config.yaml
norm: "layernorm"
doc_mask: true
dataset: "wikipedia_en"
MLP neurons of a small language model. Each row is named by its layer, matrix (down: output weights) and neuron, and shows model dimensions 160-255. Each number is 50 + 10 x the weight over its row's rms, rounded and kept within 0 to 99.
A block is one neuron, or neurons of one layer that tend to fire together. Before each block is what it responds to, as a language model described it from the Wikipedia text at the highest values.

Responds to: Commas, mostly thousands separators inside numbers in tables (1,595; 13,300) and after dates (May 15, 2010); also list commas and mid-word pieces.
L3.down100:56 31 50 54 54 40 45 53 42 40 42 62 40 47 48 40 41 32 69 39 39 65 57 36 66 58 40 56 49 47 56 59 26 39 63 55 49 54 42 49 55 69 59 51 48 46 49 44 62 41 57 38 53 66 58 51 66 49 61 50 76 61 48 50 45 34 54 42 45 34 52 42 72 62 63 64 61 50 49 64 55 52 62 58 52 49 39 60 40 50 56 39 56 65 53 67
L3.down573:56 48 59 33 47 39 43 47 57 41 42 29 45 42 36 56 63 42 70 57 51 48 45 56 40 63 49 46 45 49 69 58 59 31 50 51 48 62 47 51 63 36 62 52 47 30 44 59 47 45 57 62 53 36 58 33 60 45 68 32 72 58 63 54 45 50 48 59 62 40 54 71 46 55 71 58 39 47 43 50 47 42 43 54 73 47 41 53 25 51 63 58 64 54 49 53

Responds to: A detached space token right before a number, usually a year, percentage or ordinal after "the" or a comma (the 2020 census, 97.87% White, 0.59%); sometimes before words, and "ost" in host.
L3.down44:55 41 41 41 46 48 48 75 43 63 43 61 40 60 57 54 61 44 55 46 55 34 54 65 36 57 42 45 39 70 45 43 45 48 43 48 41 46 43 39 71 37 54 68 60 40 59 35 63 32 48 55 69 32 42 50 47 39 50 31 68 64 43 57 42 45 75 40 51 56 50 59 71 34 41 46 54 44 55 56 68 60 42 46 57 44 36 48 60 53 56 35 32 46 58 67
L3.down255:48 46 39 37 57 48 41 58 33 44 40 40 48 65 50 48 49 48 41 40 33 55 58 54 49 48 47 51 52 46 50 41 51 55 42 50 53 54 46 43 31 54 57 53 57 55 62 40 58 53 20 48 45 51 34 53 59 49 46 56 49 65 53 47 50 49 61 58 40 54 42 54 44 53 48 60 46 42 51 39 35 43 65 55 34 54 66 39 40 26 60 46 59 51 45 53

Responds to: Lone space tokens right after "the" or another function word, before a year, number or noun, as in "the 2019", "the end", "on October 20"; occasionally mid-word fragments like "ra" in braised.
L5.down106:54 65 73 53 59 53 54 59 43 52 41 57 51 55 37 35 42 56 59 57 52 55 40 55 46 47 48 62 57 20 56 23 41 48 46 55 35 45 50 56 66 30 28 55 54 67 46 45 57 44 59 36 56 42 56 55 44 45 65 56 60 54 54 54 45 46 32 60 55 61 62 51 60 49 55 55 31 55 35 42 38 59 60 30 50 57 56 64 65 32 50 63 66 58 20 64
L5.down393:36 45 49 49 47 64 52 55 44 62 38 50 70 48 46 47 43 55 40 26 34 51 44 52 71 54 60 69 52 61 53 46 39 60 39 61 57 48 58 33 45 41 50 52 57 46 48 60 60 64 55 48 64 38 45 46 60 44 38 49 44 84 51 63 52 63 42 51 44 56 50 37 46 55 35 31 55 41 54 59 57 51 49 29 71 62 39 40 47 29 50 43 61 63 59 66
L5.down811:56 46 52 62 49 48 52 60 42 38 57 53 46 45 41 42 46 61 47 41 49 65 66 41 41 51 36 46 45 45 52 45 57 59 31 35 44 44 44 45 39 54 48 31 63 42 62 48 46 40 41 46 63 71 63 35 49 53 55 45 48 54 50 28 44 64 50 30 61 44 54 48 70 54 37 43 39 42 44 70 50 49 54 39 50 53 48 37 43 42 39 48 41 59 53 48
L5.down822:58 26 59 62 46 45 57 48 36 59 52 32 53 50 69 48 58 40 58 47 43 41 45 39 46 54 53 58 55 39 49 51 43 60 57 45 49 45 64 37 31 71 35 57 50 40 57 53 51 60 05 61 30 43 57 50 47 67 57 36 60 57 55 38 48 48 62 56 51 39 49 42 53 42 27 70 54 49 55 66 36 49 47 43 50 54 52 59 56 43 39 37 53 48 46 44

Responds to: A standalone space token before a word split off as its own piece, mostly vowel-initial verbs (engage, understand, uplift) or numbers (76, 1996).
L7.down17:58 50 52 51 54 68 41 60 63 48 37 58 39 47 34 48 63 48 41 53 39 50 34 44 50 63 58 60 47 51 64 37 48 56 57 39 47 51 39 46 35 52 69 65 36 52 52 58 65 51 50 51 41 50 52 43 62 57 58 42 49 54 53 43 68 61 45 59 36 37 64 39 56 53 80 59 61 55 48 81 50 55 47 46 44 46 55 44 41 53 54 53 49 59 39 56
L7.down242:60 39 64 61 42 50 48 57 45 65 57 50 40 53 58 55 36 48 53 46 47 45 51 55 48 56 70 48 44 57 40 60 46 43 66 60 62 56 44 43 58 46 39 65 39 61 36 43 64 51 28 70 46 52 51 39 58 38 55 34 66 51 54 41 43 39 55 43 35 58 50 44 57 40 45 45 54 61 41 46 69 47 56 44 42 59 47 57 66 29 51 50 45 32 37 41
L7.down301:41 73 37 39 61 51 39 64 35 48 59 71 41 46 57 50 29 45 58 48 76 48 44 29 46 68 61 41 55 41 52 48 35 48 41 38 52 45 32 53 43 42 69 48 52 53 46 37 43 44 53 25 42 42 54 36 61 61 46 60 60 49 50 31 59 51 49 46 67 48 35 61 57 43 57 43 55 50 57 76 33 39 45 58 41 63 41 58 50 35 53 61 51 54 61 63
L7.down502:56 55 60 43 52 41 41 51 57 58 59 37 42 45 59 35 38 40 52 55 45 51 56 46 73 49 52 52 47 54 54 47 55 49 41 49 48 62 60 41 30 51 40 52 43 55 47 55 49 26 35 24 57 57 47 65 69 26 61 31 55 61 26 59 38 63 58 37 48 55 33 61 44 57 37 53 54 41 52 54 47 54 41 48 46 53 65 58 57 55 42 40 67 56 41 57
L7.down777:51 40 61 69 43 46 49 49 64 51 44 58 38 60 31 65 58 38 35 56 34 56 44 52 40 59 46 48 49 51 33 42 69 59 44 62 59 61 42 55 60 57 69 56 38 50 36 65 68 46 53 28 46 50 51 44 57 48 44 49 30 56 45 57 43 64 63 51 52 53 77 58 47 61 33 66 63 57 45 68 45 54 48 53 55 35 51 49 47 41 50 42 53 50 74 62
L7.down824:61 47 39 39 43 51 65 44 34 74 68 47 62 45 55 58 68 61 30 44 57 40 48 52 74 62 51 60 62 31 45 43 44 33 43 68 48 58 60 58 42 58 33 58 39 45 66 44 38 41 37 42 53 57 51 41 46 45 59 70 37 59 55 51 39 37 54 37 58 55 47 45 57 67 38 60 35 52 59 82 41 44 36 56 60 47 42 45 57 55 55 34 41 54 60 42
L7.down865:56 49 39 52 47 40 48 63 56 62 61 63 65 47 53 46 51 51 46 60 58 45 37 44 66 73 54 48 58 56 52 33 58 34 45 37 58 47 44 56 53 52 60 54 36 40 46 76 46 36 43 50 37 57 56 30 37 53 52 52 40 38 53 34 41 62 45 42 38 60 49 40 59 52 50 57 47 44 56 64 59 60 54 48 48 53 49 58 33 46 54 44 46 56 49 49
L7.down916:44 46 49 49 50 55 69 67 37 25 58 55 47 62 53 43 42 43 42 30 44 49 44 41 50 57 42 44 41 51 64 56 45 42 56 53 57 46 54 41 67 40 49 62 57 50 60 52 58 45 43 48 46 52 53 45 55 42 43 39 49 39 35 57 65 34 52 38 42 48 63 53 54 67 51 56 55 46 38 58 34 49 33 31 47 43 44 39 69 48 57 56 52 51 55 48

Responds to: Commas, sometimes in/at/to, right after a complete clause ending in a noun or verb, before and/but/which/who continuations: position',' but; agent',' who.
L7.down132:46 55 55 38 41 32 59 68 46 53 51 49 54 41 47 28 61 61 65 62 59 31 37 58 52 58 47 46 44 53 47 55 64 44 68 63 25 52 59 60 66 53 44 41 53 40 71 52 38 53 69 66 54 41 48 63 46 54 45 45 48 64 51 49 56 49 54 34 51 42 34 46 48 50 48 50 31 46 37 43 55 56 91 36 51 44 37 56 45 60 56 61 54 64 65 48
L7.down152:66 55 51 56 59 40 44 60 57 53 42 41 35 49 58 42 62 50 46 35 72 43 47 46 57 59 58 59 56 39 42 51 49 64 56 67 50 49 48 54 43 42 42 69 54 51 47 53 42 71 52 47 30 38 69 56 42 62 50 47 32 34 73 43 27 52 52 52 49 47 52 60 56 41 52 66 52 59 50 17 64 48 49 55 36 44 45 52 50 22 50 55 80 64 53 44
L7.down161:46 55 46 48 38 52 52 43 48 45 39 75 51 57 43 59 58 74 54 52 30 47 32 57 68 55 57 39 66 42 50 45 49 40 50 58 34 39 54 65 43 49 61 73 55 55 43 64 54 53 62 50 41 63 44 28 51 66 53 44 53 60 51 43 56 45 46 61 70 46 58 42 48 36 59 45 51 64 49 66 52 51 52 50 27 57 43 40 45 43 73 56 39 48 56 44
L7.down604:59 64 63 64 61 51 46 38 53 50 50 41 71 56 46 47 79 47 54 47 74 55 51 34 38 52 38 47 52 59 76 41 41 45 49 54 35 59 61 47 52 63 42 48 68 64 56 60 34 63 56 52 49 45 49 59 37 49 45 27 47 47 74 47 48 63 43 54 49 45 44 59 56 47 54 31 51 43 41 39 44 56 57 38 56 39 50 53 60 56 63 58 52 55 42 44
L7.down649:42 44 53 50 60 61 53 53 42 57 48 69 43 59 56 69 42 47 42 45 46 51 39 59 65 61 39 47 53 63 62 27 51 55 54 49 39 46 50 34 26 51 64 42 57 51 47 39 54 40 44 40 50 56 42 54 43 53 62 48 26 61 46 44 38 57 43 49 55 63 36 53 43 65 41 21 60 68 54 59 28 58 60 51 54 36 55 62 46 46 48 61 36 58 54 65
L7.down931:61 50 45 60 62 48 53 40 57 58 47 80 48 57 70 55 50 46 44 46 43 63 43 56 43 48 55 58 38 49 43 34 51 33 72 66 43 58 56 46 40 45 37 48 51 53 27 68 63 34 49 48 34 38 50 33 53 40 49 38 53 39 41 59 75 58 64 43 46 49 40 41 62 63 43 49 50 64 30 65 46 39 59 32 50 42 54 64 48 59 32 40 52 50 56 50
L7.down971:51 47 53 39 54 57 57 45 46 52 26 45 57 37 49 42 53 62 50 45 47 44 40 44 61 48 36 42 63 70 50 43 49 47 56 58 28 46 73 63 59 56 45 39 35 53 46 50 38 62 47 47 53 42 46 47 64 60 74 37 45 38 52 33 55 35 49 66 57 49 46 49 58 42 32 64 44 56 65 49 55 57 46 45 38 34 67 48 55 56 34 54 46 59 48 45
L7.down988:37 51 34 35 51 52 55 60 59 70 47 55 58 38 44 58 57 54 41 41 49 42 41 50 70 57 58 69 59 49 37 64 43 44 29 48 43 43 42 52 46 40 69 59 35 42 67 48 47 50 58 47 46 59 47 53 44 44 59 58 32 53 47 40 67 50 52 29 58 46 51 51 19 56 48 64 50 59 38 56 33 59 57 47 42 32 53 56 53 52 52 52 58 48 50 63